MLP neurons of a small language model. Each row is named by its layer, matrix (up: input weights; down: output weights) and neuron, and shows model dimensions 64-191. Each number is 200 + 30 x the weight over its row's rms, rounded and kept within 0 to 999.
Before each neuron's rows, "fires before" lists the tokens most often just after its 100 highest values on Wikipedia text that the model never trained on.

fires before: " |", "4", " (", "°", " of"
L14.up453,222,198,194,239,257,237,170,236,191,169,137,206,197,187,192,229,131,214,173,172,274,155,213,197,274,173,201,194,181,239,209,243,175,164,282,200,229,209,154,164,254,191,209,176,228,222,220,201,274,215,197,178,155,280,230,188,165,225,196,163,177,184,219,181,162,165,195,231,242,183,174,204,172,205,205,170,228,191,178,194,201,223,199,213,230,267,172,250,232,222,221,195,233,195,253,239,231,205,213,197,187,229,186,162,235,213,177,213,245,226,185,150,149,231,194,218,215,221,229,188,146,204,180,233,280,184,206,214
L14.down453,224,211,158,239,214,172,203,208,118,219,238,228,261,248,235,215,184,229,224,230,214,181,229,198,202,224,199,221,207,222,232,229,187,215,170,217,238,203,179,221,160,260,191,191,212,181,241,147,155,271,206,137,145,176,182,183,164,224,252,185,204,210,160,196,165,94,233,194,220,194,256,180,162,196,209,239,197,209,199,220,224,149,227,175,175,205,136,149,203,226,217,225,236,234,169,179,201,200,203,209,202,190,228,187,221,155,255,202,206,236,261,192,176,174,250,192,174,181,206,198,229,206,243,228,246,176,161,216

fires before: " |", "s", ":", " –", " with"
L2.up890,179,177,159,223,197,154,202,181,197,253,166,200,191,244,175,164,163,204,173,143,190,206,210,199,188,175,207,228,134,191,224,206,199,230,218,178,203,232,208,214,199,190,204,161,184,98,242,174,184,164,223,186,193,187,219,193,233,174,201,183,173,216,152,160,227,203,258,245,206,195,212,187,187,198,190,251,191,230,199,208,182,251,192,94,206,205,204,237,181,168,138,224,170,245,165,243,207,187,190,198,213,213,209,163,247,196,184,258,231,188,186,201,200,197,221,150,179,215,205,195,211,159,191,188,207,236,178,142
L2.down890,207,199,147,222,196,222,211,255,218,204,234,226,175,178,163,190,174,191,187,215,239,234,172,178,181,177,190,168,213,205,193,225,180,191,198,189,175,110,215,195,192,171,237,191,196,187,205,170,190,191,201,196,120,214,143,239,163,125,240,210,258,205,225,190,173,211,200,198,180,230,197,181,178,245,217,182,222,151,275,166,261,189,213,231,187,242,217,198,216,171,217,162,244,181,221,203,213,186,159,239,167,193,157,154,205,214,227,132,227,191,202,160,212,185,187,190,213,194,221,201,212,155,175,190,177,258,215,207

fires before: " ", " the"
L7.up345,186,200,199,183,224,185,211,194,231,216,212,202,194,216,174,218,240,222,178,145,215,177,209,220,205,212,205,235,172,193,205,189,185,213,199,157,256,243,228,167,202,163,183,187,232,165,191,255,179,170,199,155,168,230,173,159,231,220,192,205,224,170,183,157,262,153,207,180,242,129,218,195,182,145,250,216,186,187,201,175,217,236,203,180,239,225,153,241,211,216,237,143,191,237,224,153,158,181,216,212,176,217,180,189,235,225,204,221,207,161,180,182,225,196,169,213,261,223,247,195,180,204,205,233,249,223,236,205
L7.down345,166,205,205,196,182,183,171,219,169,174,268,241,155,203,227,220,186,209,204,194,260,181,241,234,232,193,238,203,188,229,272,247,237,167,179,177,218,169,149,205,157,248,206,180,257,254,195,226,153,196,199,169,170,184,175,234,245,253,237,215,224,213,191,206,205,209,162,188,216,170,191,215,174,256,192,226,173,216,210,190,259,214,198,215,238,222,182,173,209,183,223,189,181,209,253,212,162,208,207,149,171,186,166,213,202,163,187,184,206,193,168,196,161,223,171,232,125,215,144,249,184,232,184,180,196,159,179,168

fires before: "s", "9", "ing"
L10.up334,193,177,198,148,160,190,183,183,207,199,173,237,230,181,196,176,200,177,226,256,226,189,225,205,168,160,122,236,177,188,222,235,191,184,175,206,201,208,199,172,223,145,244,209,154,187,183,167,167,165,204,229,186,183,242,244,165,209,243,196,174,148,188,182,162,173,216,214,237,194,242,201,155,220,232,219,192,156,172,202,211,194,186,221,209,215,172,184,232,155,169,198,150,166,218,185,234,194,226,196,186,202,187,255,244,231,195,227,222,172,255,160,250,220,189,171,146,251,230,165,197,189,210,210,198,184,224,235
L10.down334,205,226,202,217,213,198,223,173,223,225,164,214,222,191,212,186,205,215,169,229,234,178,177,179,211,202,186,201,218,224,183,222,194,177,159,245,220,207,217,184,204,210,226,183,181,209,174,289,207,213,166,245,187,177,253,190,233,206,174,233,180,142,193,176,161,162,174,179,154,207,194,154,185,190,166,201,168,267,219,174,159,199,220,197,198,216,199,265,201,208,190,164,203,253,161,221,198,263,166,213,208,204,197,160,163,184,173,156,195,142,194,215,187,248,199,193,234,211,202,206,203,227,209,188,192,219,203,194

fires before: " "
L15.up840,200,210,204,174,207,209,166,203,179,224,140,179,206,263,186,189,207,192,155,153,186,196,167,171,216,215,199,210,199,216,180,159,181,170,262,216,275,207,165,208,156,178,177,153,168,191,209,221,235,193,239,173,210,249,173,214,197,190,207,255,217,199,238,259,186,175,178,212,177,235,157,205,261,241,197,195,178,205,211,184,222,200,195,159,208,194,190,244,139,216,167,202,235,247,191,205,170,209,240,180,269,177,171,250,236,240,221,216,159,192,175,189,231,153,175,145,203,219,201,163,201,203,242,159,194,217,205,149
L15.down840,201,197,210,225,198,213,205,212,211,150,206,194,132,226,209,225,164,224,236,221,159,147,179,219,196,223,193,221,230,182,203,217,227,189,187,196,179,234,199,253,136,244,203,220,190,240,225,178,230,212,197,225,211,175,212,241,190,184,231,186,216,219,222,162,187,212,220,192,171,179,204,175,237,240,157,175,165,225,163,264,195,215,219,220,198,243,211,209,180,211,157,151,212,171,219,196,257,180,175,264,202,230,261,201,229,276,226,195,185,189,237,209,179,227,229,198,247,279,151,206,191,185,232,202,275,206,174,208

fires before: "0"
L15.up94,269,200,178,221,195,257,225,207,234,172,209,196,232,203,222,167,169,197,186,213,173,203,212,183,227,170,175,168,220,139,171,207,144,190,169,176,224,203,169,222,175,255,193,172,191,221,229,179,190,128,216,198,177,135,184,212,196,208,163,181,181,220,222,256,192,201,203,196,180,193,194,181,206,190,239,209,151,195,156,212,194,182,191,243,220,174,171,208,180,213,236,184,257,234,198,187,242,251,195,176,220,200,205,224,180,213,162,233,168,198,190,270,207,221,255,253,222,208,208,170,236,179,207,183,138,172,192,155
L15.down94,207,208,210,238,184,201,218,206,167,210,214,211,177,198,241,137,208,260,177,241,179,220,204,219,208,215,216,210,216,216,149,161,196,177,233,191,219,227,235,215,253,179,204,224,183,210,183,223,222,233,206,260,275,226,194,194,198,225,184,269,247,164,170,190,267,177,206,162,160,230,180,166,234,191,186,220,148,159,231,203,225,211,204,224,202,185,210,153,202,133,165,202,222,185,236,201,234,186,231,165,208,247,162,203,184,202,202,207,246,144,201,218,135,219,150,237,195,199,205,172,190,168,166,154,201,224,186,222

fires before: "\n", " (", " "
L3.up806,195,157,217,232,171,206,208,222,198,241,176,186,192,252,252,225,149,170,181,226,213,171,213,264,199,160,221,192,203,195,262,166,230,189,207,130,154,209,288,189,196,173,160,239,166,190,208,208,204,143,172,201,190,218,172,195,275,182,140,235,194,213,206,165,234,160,185,200,216,124,198,209,130,193,221,216,212,219,181,193,209,181,205,204,207,190,246,267,139,209,234,191,229,239,210,179,196,207,164,196,136,241,232,204,164,212,204,222,166,192,209,242,233,176,244,137,161,203,203,208,220,234,185,214,148,241,197,220
L3.down806,203,164,186,185,228,143,195,227,162,185,168,233,187,196,200,221,222,222,202,165,205,191,124,182,212,183,203,236,201,199,173,194,181,245,185,160,193,124,211,148,225,204,224,179,175,230,194,249,165,192,167,241,155,209,216,175,269,250,206,187,195,219,206,204,194,207,252,232,183,191,222,179,181,259,274,146,162,157,201,169,201,184,166,207,226,191,180,249,216,194,201,143,224,224,193,256,192,205,178,210,221,161,172,179,214,150,237,211,193,219,238,196,199,195,191,158,175,231,178,170,239,273,176,231,245,139,195,196

fires before: " ", "ural", " —"
L6.up97,215,209,232,168,199,158,183,225,255,213,165,242,174,195,143,190,175,200,210,214,139,203,218,201,178,208,215,216,205,200,233,202,233,222,198,239,198,198,178,250,209,153,251,162,155,183,180,146,224,210,186,137,218,162,191,185,249,244,224,207,192,229,210,137,194,235,247,200,252,180,188,191,253,185,207,215,226,198,221,200,212,239,196,225,214,254,213,250,172,252,181,218,213,198,182,172,175,241,203,201,203,212,168,217,226,281,221,151,167,188,177,190,269,209,199,184,206,222,169,220,183,226,162,124,233,209,223,233
L6.down97,231,184,170,211,175,236,216,190,223,183,213,124,181,178,240,212,232,246,200,244,195,184,232,226,219,193,239,172,181,229,152,186,212,197,160,141,192,191,174,216,219,160,222,186,215,174,180,148,231,236,181,215,212,270,162,216,160,165,162,206,197,197,212,226,124,205,205,214,187,221,157,161,195,221,225,183,205,192,239,228,186,157,182,236,214,215,203,215,224,221,203,191,238,166,179,182,274,141,190,195,256,226,228,218,179,199,226,189,236,144,198,175,161,203,147,213,202,196,230,197,178,190,215,217,186,176,215,232

fires before: "-", "\n", " ", "\\"
L2.up750,215,190,206,172,163,217,205,214,196,206,215,170,202,263,230,204,191,215,205,183,176,156,221,189,222,247,250,181,219,213,231,215,185,154,227,231,204,187,265,236,185,224,239,195,186,235,229,188,239,206,232,110,211,199,251,167,197,194,250,182,226,219,258,203,242,225,173,194,177,191,202,207,215,198,238,186,181,181,196,154,172,211,188,198,190,226,251,236,203,198,166,229,166,200,207,222,170,191,174,236,150,219,248,220,201,267,233,221,170,253,212,208,195,202,197,186,178,258,176,171,148,158,182,144,240,240,211,181
L2.down750,174,202,143,205,285,182,207,160,162,176,187,224,159,173,194,164,217,153,204,216,204,162,221,215,186,218,135,242,176,228,211,254,166,186,224,190,203,193,212,195,202,193,236,197,241,222,187,178,201,225,163,184,167,209,119,214,270,177,174,201,206,189,272,239,178,207,231,202,191,188,236,207,190,182,164,264,158,195,209,239,206,202,171,192,185,193,179,227,240,214,221,227,251,182,225,199,203,188,176,148,180,221,131,180,298,199,200,175,199,218,176,205,174,203,182,251,222,163,127,194,170,164,203,194,169,157,183,244

fires before: " "
L10.up187,197,236,179,287,129,174,170,227,168,182,223,219,194,176,191,153,178,255,209,140,190,199,179,197,223,158,142,245,252,200,156,244,177,216,196,232,192,168,201,206,198,146,241,181,226,207,173,188,203,191,183,187,220,197,154,201,175,212,141,142,189,174,223,190,194,191,187,191,212,239,220,168,216,199,177,235,192,202,256,200,166,162,183,209,191,173,155,210,239,217,211,184,227,161,145,219,223,155,207,173,149,186,218,218,250,212,169,197,218,268,181,207,146,180,205,175,194,204,165,165,236,206,161,218,224,196,238,277
L10.down187,240,240,239,217,244,171,191,185,188,216,252,200,238,227,163,116,240,147,222,205,208,157,239,175,222,186,189,155,205,150,210,185,192,183,180,220,215,166,206,208,175,180,179,208,242,260,214,171,230,201,203,209,261,192,175,163,219,210,193,183,225,173,213,204,178,181,199,215,222,193,155,183,203,236,219,226,205,238,239,217,164,182,271,152,207,214,206,170,168,194,235,215,213,152,150,271,206,213,215,184,233,222,205,184,159,203,195,168,215,208,211,165,196,205,213,224,193,170,190,236,166,220,260,182,214,191,245,240

fires before: " "
L15.up63,206,218,199,225,138,207,186,263,130,256,190,223,172,207,239,240,252,159,263,157,211,206,218,211,254,179,152,153,219,238,194,236,243,145,235,193,216,211,208,190,214,198,188,201,194,150,199,216,243,263,175,220,182,173,178,260,215,245,201,184,228,248,179,241,223,205,241,196,207,195,183,218,153,196,204,189,185,201,222,248,179,228,251,209,225,179,185,192,148,221,179,208,195,180,188,212,169,213,240,177,222,220,148,202,240,204,233,256,173,202,194,200,238,186,173,193,199,197,209,199,192,168,229,194,210,172,227,265
L15.down63,183,212,172,243,212,199,98,191,191,227,199,168,221,132,226,198,215,182,220,118,185,182,195,160,206,228,161,197,203,234,209,181,209,228,186,210,219,169,205,241,150,218,225,211,202,159,183,220,204,182,162,208,210,189,178,243,191,232,174,189,232,213,204,221,254,197,209,192,160,198,219,208,211,214,222,224,168,202,268,173,193,252,192,195,139,203,241,218,215,188,283,213,234,175,215,198,190,149,210,201,189,242,201,153,256,252,178,216,177,173,179,226,213,192,176,138,176,209,230,244,222,155,239,139,206,197,194,240

fires before: " |", "\n", " ", " (", " –", " and"
L8.up320,184,164,216,195,195,149,216,253,192,292,247,184,211,213,270,207,173,230,158,215,176,230,220,213,170,182,257,207,200,201,220,208,208,137,193,190,236,143,204,150,152,245,196,194,215,184,235,232,212,215,194,207,187,197,147,162,234,213,193,183,216,218,210,202,223,178,200,178,145,207,263,219,188,175,161,192,226,267,196,177,163,177,178,221,234,157,186,213,187,234,261,247,218,169,199,206,159,227,232,239,195,247,238,150,214,179,236,165,194,219,132,155,209,225,203,163,190,253,240,247,236,234,188,209,220,157,189,212
L8.down320,167,194,171,203,211,220,182,195,151,163,214,216,179,190,167,201,208,193,204,181,233,177,248,245,204,206,229,198,217,180,215,210,206,228,242,199,196,212,175,205,219,132,221,216,171,216,167,173,116,182,151,184,200,185,190,169,185,177,218,221,188,236,223,187,179,226,163,223,193,225,146,197,152,232,193,223,169,120,221,230,208,175,200,244,205,192,217,171,169,214,176,159,267,211,200,247,205,166,205,202,183,199,201,240,202,249,210,219,175,210,207,174,222,152,205,209,198,187,176,166,178,203,191,214,231,242,230,154

fires before: " ", " |"
L14.up525,200,181,263,188,183,198,185,247,111,220,200,223,145,224,193,235,190,185,183,245,178,219,190,164,207,192,216,182,248,264,201,251,203,249,222,216,257,148,205,182,245,180,213,182,213,221,180,218,199,161,231,210,160,140,185,207,210,217,194,205,168,256,177,185,221,137,256,147,228,205,193,197,216,201,199,227,179,149,193,185,224,201,214,161,202,188,185,236,288,204,160,226,222,187,198,166,216,201,248,203,196,166,190,176,202,198,139,205,196,181,164,206,204,194,197,183,173,219,218,151,216,258,155,253,168,157,162,196
L14.down525,193,250,235,204,177,240,170,201,234,204,139,262,216,184,172,214,173,236,240,173,226,250,177,186,210,181,161,190,176,198,185,190,254,191,204,186,239,208,185,269,203,186,166,238,159,172,235,187,198,154,169,202,142,191,211,143,218,181,219,188,213,215,192,151,201,131,185,203,232,235,249,170,171,218,183,175,179,290,198,169,169,215,165,236,183,251,217,182,175,174,229,228,206,186,169,193,190,166,211,210,226,135,216,202,193,182,139,201,195,186,202,213,235,190,171,186,221,177,201,240,199,182,195,160,225,199,250,193

fires before: "9"
L14.up355,197,195,191,214,161,196,241,220,183,175,168,221,194,179,227,209,217,156,199,234,215,136,257,182,192,181,180,217,183,186,197,205,221,185,204,260,206,155,218,211,168,200,212,225,178,136,167,216,186,149,279,170,217,197,187,178,179,209,177,198,178,219,190,218,155,191,221,205,161,203,227,239,208,250,198,223,186,198,211,256,213,166,195,220,177,168,196,205,182,259,185,184,183,195,135,226,166,176,239,162,187,234,182,249,233,227,204,251,162,176,222,220,180,232,235,212,206,230,203,207,183,184,244,192,153,241,175,208
L14.down355,171,265,236,212,283,176,202,239,187,163,247,225,203,204,228,215,172,183,263,143,148,248,198,252,226,190,242,229,214,234,209,188,173,165,191,192,236,187,197,203,165,196,183,236,222,191,223,207,179,145,239,206,151,210,189,192,158,233,178,215,197,219,209,210,251,170,261,189,147,220,244,265,203,201,215,176,153,158,167,210,246,182,183,177,229,195,187,213,234,169,236,151,220,209,182,194,167,177,167,193,206,208,127,183,245,218,190,174,187,218,223,202,205,184,197,205,240,193,211,117,217,250,216,187,228,205,173,205

fires before: " |", "."
L11.up744,168,219,213,231,250,173,250,210,180,206,204,240,205,209,190,220,164,209,163,200,212,205,165,199,221,187,187,193,181,180,212,229,178,170,228,194,179,209,202,142,206,183,213,194,225,182,191,247,193,207,219,213,179,194,186,201,181,231,211,203,145,212,185,199,229,239,184,189,225,197,192,211,223,164,258,211,167,213,185,235,176,250,217,243,166,190,166,264,213,107,174,242,122,166,208,175,212,174,174,243,262,225,196,227,175,191,215,231,204,171,186,167,161,221,212,170,193,210,110,186,197,168,199,140,238,221,176,194
L11.down744,184,202,221,200,204,223,160,206,260,222,175,190,203,205,163,197,175,151,166,191,172,190,227,209,209,218,183,172,183,182,122,177,154,235,124,181,169,119,219,185,183,224,140,178,165,184,148,288,252,226,188,230,213,188,251,192,215,234,217,229,199,153,194,176,235,205,221,214,195,211,189,204,178,194,214,191,224,236,182,141,184,213,217,194,203,130,217,200,179,239,215,199,181,206,220,179,266,252,227,188,195,162,233,165,200,187,218,214,168,219,207,189,190,197,213,215,184,216,285,167,193,205,226,169,200,179,170,214

fires before: "0", "1", "known"
L15.up300,185,226,157,246,239,247,199,200,220,183,224,169,269,285,223,261,175,233,177,163,209,201,164,215,184,230,209,189,215,120,173,211,184,222,222,198,197,259,146,186,184,225,162,232,198,248,211,186,217,117,239,194,199,199,218,234,236,204,204,260,212,283,232,154,175,224,173,200,183,196,150,237,203,211,207,184,191,205,221,184,158,208,180,235,202,212,225,240,173,171,198,176,219,171,168,189,196,172,181,178,179,207,223,210,165,180,194,170,209,196,174,206,198,249,205,245,174,218,228,224,208,164,184,202,229,223,194,130
L15.down300,230,202,221,201,207,196,191,194,183,215,169,221,171,224,163,248,196,139,127,203,152,204,155,245,212,194,195,215,212,244,148,170,197,218,184,176,220,181,193,209,200,149,183,200,212,181,268,212,251,205,179,236,229,200,210,197,189,186,176,162,178,221,279,231,205,200,161,201,187,171,212,239,183,165,151,214,225,213,193,171,223,176,215,192,181,219,191,167,198,203,190,263,160,221,227,187,240,241,263,231,184,196,200,164,184,169,195,188,181,269,178,168,201,191,177,206,198,188,204,177,173,215,212,186,196,218,205,243

fires before: " ", "o", "p"
L2.up745,214,152,245,213,180,190,206,231,185,198,192,132,172,197,155,282,221,168,217,178,190,239,209,185,217,202,235,251,207,211,202,218,195,216,206,248,174,193,154,183,194,115,166,214,232,176,229,234,221,208,176,229,206,170,207,181,148,189,175,189,201,198,173,208,174,214,165,166,204,172,237,214,215,207,166,218,147,207,233,223,227,196,237,215,213,194,227,213,233,227,238,207,203,188,188,170,183,173,167,174,140,244,189,200,184,211,147,161,182,166,212,199,235,207,223,173,245,173,189,229,239,218,202,189,258,200,172,251
L2.down745,179,171,221,184,181,179,198,262,218,198,181,208,174,205,191,181,226,185,183,195,242,241,195,176,214,212,205,185,233,180,199,170,181,149,203,186,230,208,203,211,215,208,212,208,234,256,204,197,250,194,196,220,204,197,154,209,127,149,232,225,204,186,216,162,164,201,199,187,250,154,220,222,160,245,213,196,175,219,211,233,160,147,219,110,216,199,201,178,252,184,181,231,154,196,181,231,189,192,199,217,222,202,156,207,181,241,194,207,148,251,192,153,210,157,226,153,231,200,214,201,249,198,192,182,159,182,192,208

fires before: ".", ",", " ", " of", " and"
L10.up337,152,189,163,206,219,214,181,218,234,226,154,221,213,193,216,121,239,200,150,200,161,215,148,216,218,253,238,198,157,257,248,194,177,176,254,173,177,191,267,197,211,165,196,201,201,197,217,159,219,199,225,237,179,200,142,192,157,198,185,172,150,184,205,174,197,224,237,125,271,211,178,229,125,167,161,193,218,150,193,185,198,256,209,230,148,170,223,237,239,154,198,212,193,160,183,201,188,234,211,240,185,216,197,223,194,201,220,198,224,242,145,175,160,209,234,209,241,256,197,238,212,199,215,172,188,229,220,206
L10.down337,172,258,227,215,184,183,204,144,199,221,189,195,218,155,192,197,187,168,156,211,250,174,184,203,222,173,174,203,297,138,126,191,234,165,217,254,172,194,207,174,213,223,151,214,144,225,173,234,273,129,222,159,208,215,235,190,174,177,242,198,227,170,219,215,214,180,201,211,214,149,231,188,205,248,177,161,247,171,226,252,183,193,200,201,212,202,174,202,208,221,226,195,176,197,169,246,139,201,204,184,189,216,186,190,231,187,227,186,190,179,226,224,258,190,212,239,145,222,154,172,191,194,170,216,221,185,193,185

fires before: " |", ","
L14.up0,161,211,202,274,168,205,241,209,166,203,241,177,204,236,200,255,179,258,211,250,149,174,240,175,136,216,228,239,221,180,193,213,173,168,240,191,185,201,166,156,263,212,226,229,213,188,212,190,166,177,180,202,180,154,205,209,230,191,181,152,169,190,208,201,191,147,198,221,232,159,195,249,237,221,196,181,208,185,229,212,187,180,197,223,161,220,222,205,207,179,237,189,217,194,133,202,155,193,189,198,221,168,185,166,216,183,215,178,181,199,162,159,179,157,173,194,220,197,230,197,169,200,220,177,194,217,164,257
L14.down0,201,165,226,225,203,228,187,235,209,177,227,220,202,181,177,197,240,158,231,151,215,173,189,183,230,183,217,167,208,190,201,187,222,174,205,191,227,174,217,200,170,177,244,243,155,220,278,225,223,210,243,178,188,249,167,161,228,215,197,203,179,188,162,210,219,174,200,163,193,227,218,231,173,178,172,172,182,195,159,187,189,172,217,184,279,234,232,181,188,159,164,184,242,189,179,236,124,188,261,246,194,203,194,233,216,222,162,165,178,241,245,173,170,199,237,185,242,189,242,185,172,220,190,201,216,202,193,216

fires before: "4", "5", "do", " |"
L14.up789,230,201,186,232,245,231,251,214,142,196,229,210,136,214,159,239,169,189,205,202,198,175,239,186,163,172,164,206,198,192,192,183,203,219,201,186,201,248,187,197,244,187,240,266,213,217,184,194,235,216,195,271,181,197,171,161,145,228,232,208,159,109,151,177,171,171,193,152,209,186,205,187,158,152,203,238,142,246,171,186,215,169,215,174,241,187,167,195,187,155,193,220,227,157,225,189,197,195,248,180,166,194,201,213,139,289,183,183,218,196,191,199,229,197,182,206,255,209,184,161,208,189,185,171,235,276,214,177
L14.down789,178,198,186,176,185,205,225,226,197,204,188,264,213,138,247,148,214,232,175,182,201,256,177,157,167,186,185,162,247,214,233,224,177,220,181,205,181,187,207,154,222,207,240,169,247,217,200,207,229,160,186,131,201,216,167,233,199,167,197,209,181,251,194,216,252,223,131,193,217,158,186,208,194,146,176,191,224,190,173,159,251,162,189,256,157,172,250,209,168,192,192,175,184,192,194,215,219,176,257,213,210,184,180,231,185,283,168,198,167,187,195,188,247,242,184,176,195,273,268,246,186,160,210,221,229,219,151,155

fires before: " |", " "
L3.up380,232,154,210,247,194,166,203,192,188,169,202,186,185,243,240,209,193,232,156,237,179,160,171,228,172,234,189,209,167,205,254,197,170,187,183,210,187,187,176,241,221,199,285,148,143,215,168,195,243,225,187,203,227,219,193,243,167,170,191,221,185,185,221,181,180,236,204,247,170,201,181,192,157,230,241,172,245,176,177,238,187,231,214,154,244,198,203,174,201,201,232,189,197,223,124,176,151,203,196,171,168,158,257,182,211,243,220,234,162,245,254,247,156,186,166,150,170,184,175,131,230,198,117,205,176,217,150,164
L3.down380,206,218,193,188,174,231,210,154,174,235,204,210,217,189,151,164,238,216,249,209,199,202,178,156,175,222,200,233,156,185,141,207,159,235,211,174,179,185,263,207,197,150,197,264,237,196,204,154,193,235,245,198,247,190,248,205,246,213,142,200,220,202,185,226,234,187,150,196,147,207,206,202,238,182,196,221,223,201,178,147,248,233,201,218,194,200,194,205,171,215,268,208,202,166,201,204,186,181,152,244,204,160,178,220,202,169,176,196,232,195,191,216,222,134,203,187,217,125,193,188,183,181,176,189,194,171,207,178

fires before: " a", "\n", " an"
L3.up103,203,169,225,185,193,243,197,170,201,176,200,163,203,151,175,209,179,204,201,163,241,218,209,152,229,222,171,195,175,219,162,187,176,190,213,243,244,151,180,180,227,222,195,171,221,164,234,156,182,230,151,210,209,202,162,212,239,222,183,213,203,154,183,192,198,191,164,265,214,218,267,154,173,199,196,223,237,219,262,296,151,214,162,215,227,119,216,220,201,252,165,169,193,199,185,199,280,175,201,216,181,273,205,189,160,206,194,220,217,238,140,197,188,205,230,253,192,242,185,176,174,200,201,169,192,190,263,195
L3.down103,221,139,204,193,184,215,186,117,160,215,198,228,211,185,153,212,251,240,207,225,290,207,202,208,196,229,183,134,142,226,194,210,182,225,194,187,157,199,196,216,225,157,258,167,207,182,214,199,173,203,191,214,166,211,155,220,187,265,257,201,173,195,213,177,160,172,171,177,204,132,197,204,174,257,142,258,185,177,182,254,214,183,183,198,198,214,161,202,150,238,199,258,214,191,217,188,174,180,201,218,196,178,254,241,233,200,197,220,126,228,267,179,201,197,170,213,191,235,246,198,179,198,246,185,231,215,190,162

fires before: " ", "}"
L7.up270,241,147,149,195,223,197,234,202,236,164,117,171,198,180,201,203,190,177,163,165,232,238,185,164,243,149,245,130,233,187,197,237,224,271,249,185,223,146,233,195,242,181,162,264,250,186,174,199,262,200,196,237,155,194,186,251,224,192,260,225,245,203,225,246,174,119,233,185,213,189,200,213,199,188,180,231,228,195,170,196,130,181,189,173,224,154,211,200,192,201,198,178,239,153,99,206,193,197,192,189,209,192,154,200,267,224,208,218,189,207,199,203,186,192,194,220,228,174,229,166,177,189,199,170,225,232,228,202
L7.down270,190,211,194,170,234,197,210,247,143,162,153,227,207,231,209,209,211,215,191,199,199,169,243,164,240,194,190,220,161,178,208,185,235,182,202,211,227,202,190,196,121,228,141,247,232,168,134,203,208,186,207,142,199,252,190,199,170,166,174,185,219,201,143,206,207,185,245,193,197,195,186,146,214,194,185,268,156,270,180,182,200,224,214,213,173,183,179,123,169,246,215,245,236,178,239,207,184,229,235,209,207,162,202,249,205,227,248,197,175,213,183,230,170,170,253,205,244,208,183,175,189,204,207,208,197,137,207,102

fires before: " ", "\n"
L6.up782,179,96,254,235,260,149,156,213,208,215,185,203,219,199,173,200,190,212,216,183,220,172,269,238,183,235,190,176,124,237,173,199,192,196,210,195,193,182,220,217,167,147,210,192,140,131,218,187,194,268,185,181,192,185,179,181,221,201,197,194,232,178,192,198,206,236,213,238,157,167,243,173,222,210,196,219,242,307,235,195,267,197,218,157,221,228,186,221,169,180,156,180,180,180,190,188,191,196,185,192,210,199,229,190,184,176,205,197,236,218,148,288,212,221,232,173,200,175,205,188,195,171,173,216,173,198,209,173
L6.down782,177,222,223,186,178,215,214,239,214,237,219,170,176,212,189,200,176,144,198,213,173,214,177,139,170,186,196,214,222,231,220,211,233,199,162,202,188,156,243,190,176,226,188,202,207,227,211,205,192,207,203,222,259,226,211,245,182,169,205,179,165,183,218,169,211,197,245,175,188,196,247,210,167,232,233,202,221,205,208,191,140,186,194,181,140,232,195,155,140,234,214,227,294,225,205,264,233,248,284,209,214,175,209,184,161,214,235,135,162,209,265,174,226,191,214,186,206,165,194,202,258,239,184,214,205,189,184,207

fires before: "\n", "-", " "
L8.up743,185,217,183,215,210,200,159,221,173,143,239,162,178,216,187,164,171,193,176,196,211,202,195,164,221,191,195,226,183,234,200,231,169,206,171,170,200,153,218,199,240,130,159,231,245,190,224,159,224,167,172,186,195,157,191,234,166,215,221,147,184,183,196,260,241,233,196,173,269,134,274,156,220,219,196,180,213,206,143,247,198,190,202,141,154,164,223,195,198,230,197,193,214,176,164,130,244,179,220,181,175,231,211,225,243,234,147,246,230,212,186,174,226,235,149,220,218,193,201,213,224,191,172,219,161,225,212,162
L8.down743,219,193,282,145,187,213,178,207,217,228,192,224,231,160,172,188,215,165,203,159,211,196,235,241,192,234,189,207,164,217,195,149,219,207,237,207,213,232,161,185,190,218,268,184,194,236,185,213,250,216,202,196,214,228,190,182,203,191,193,180,223,159,143,227,203,229,181,245,186,195,253,198,197,184,169,198,189,220,218,220,217,288,169,232,189,226,191,253,152,172,207,248,197,217,178,132,185,227,234,229,221,201,164,195,216,198,217,145,164,226,162,217,231,217,229,254,193,207,205,212,165,190,205,207,190,215,251,172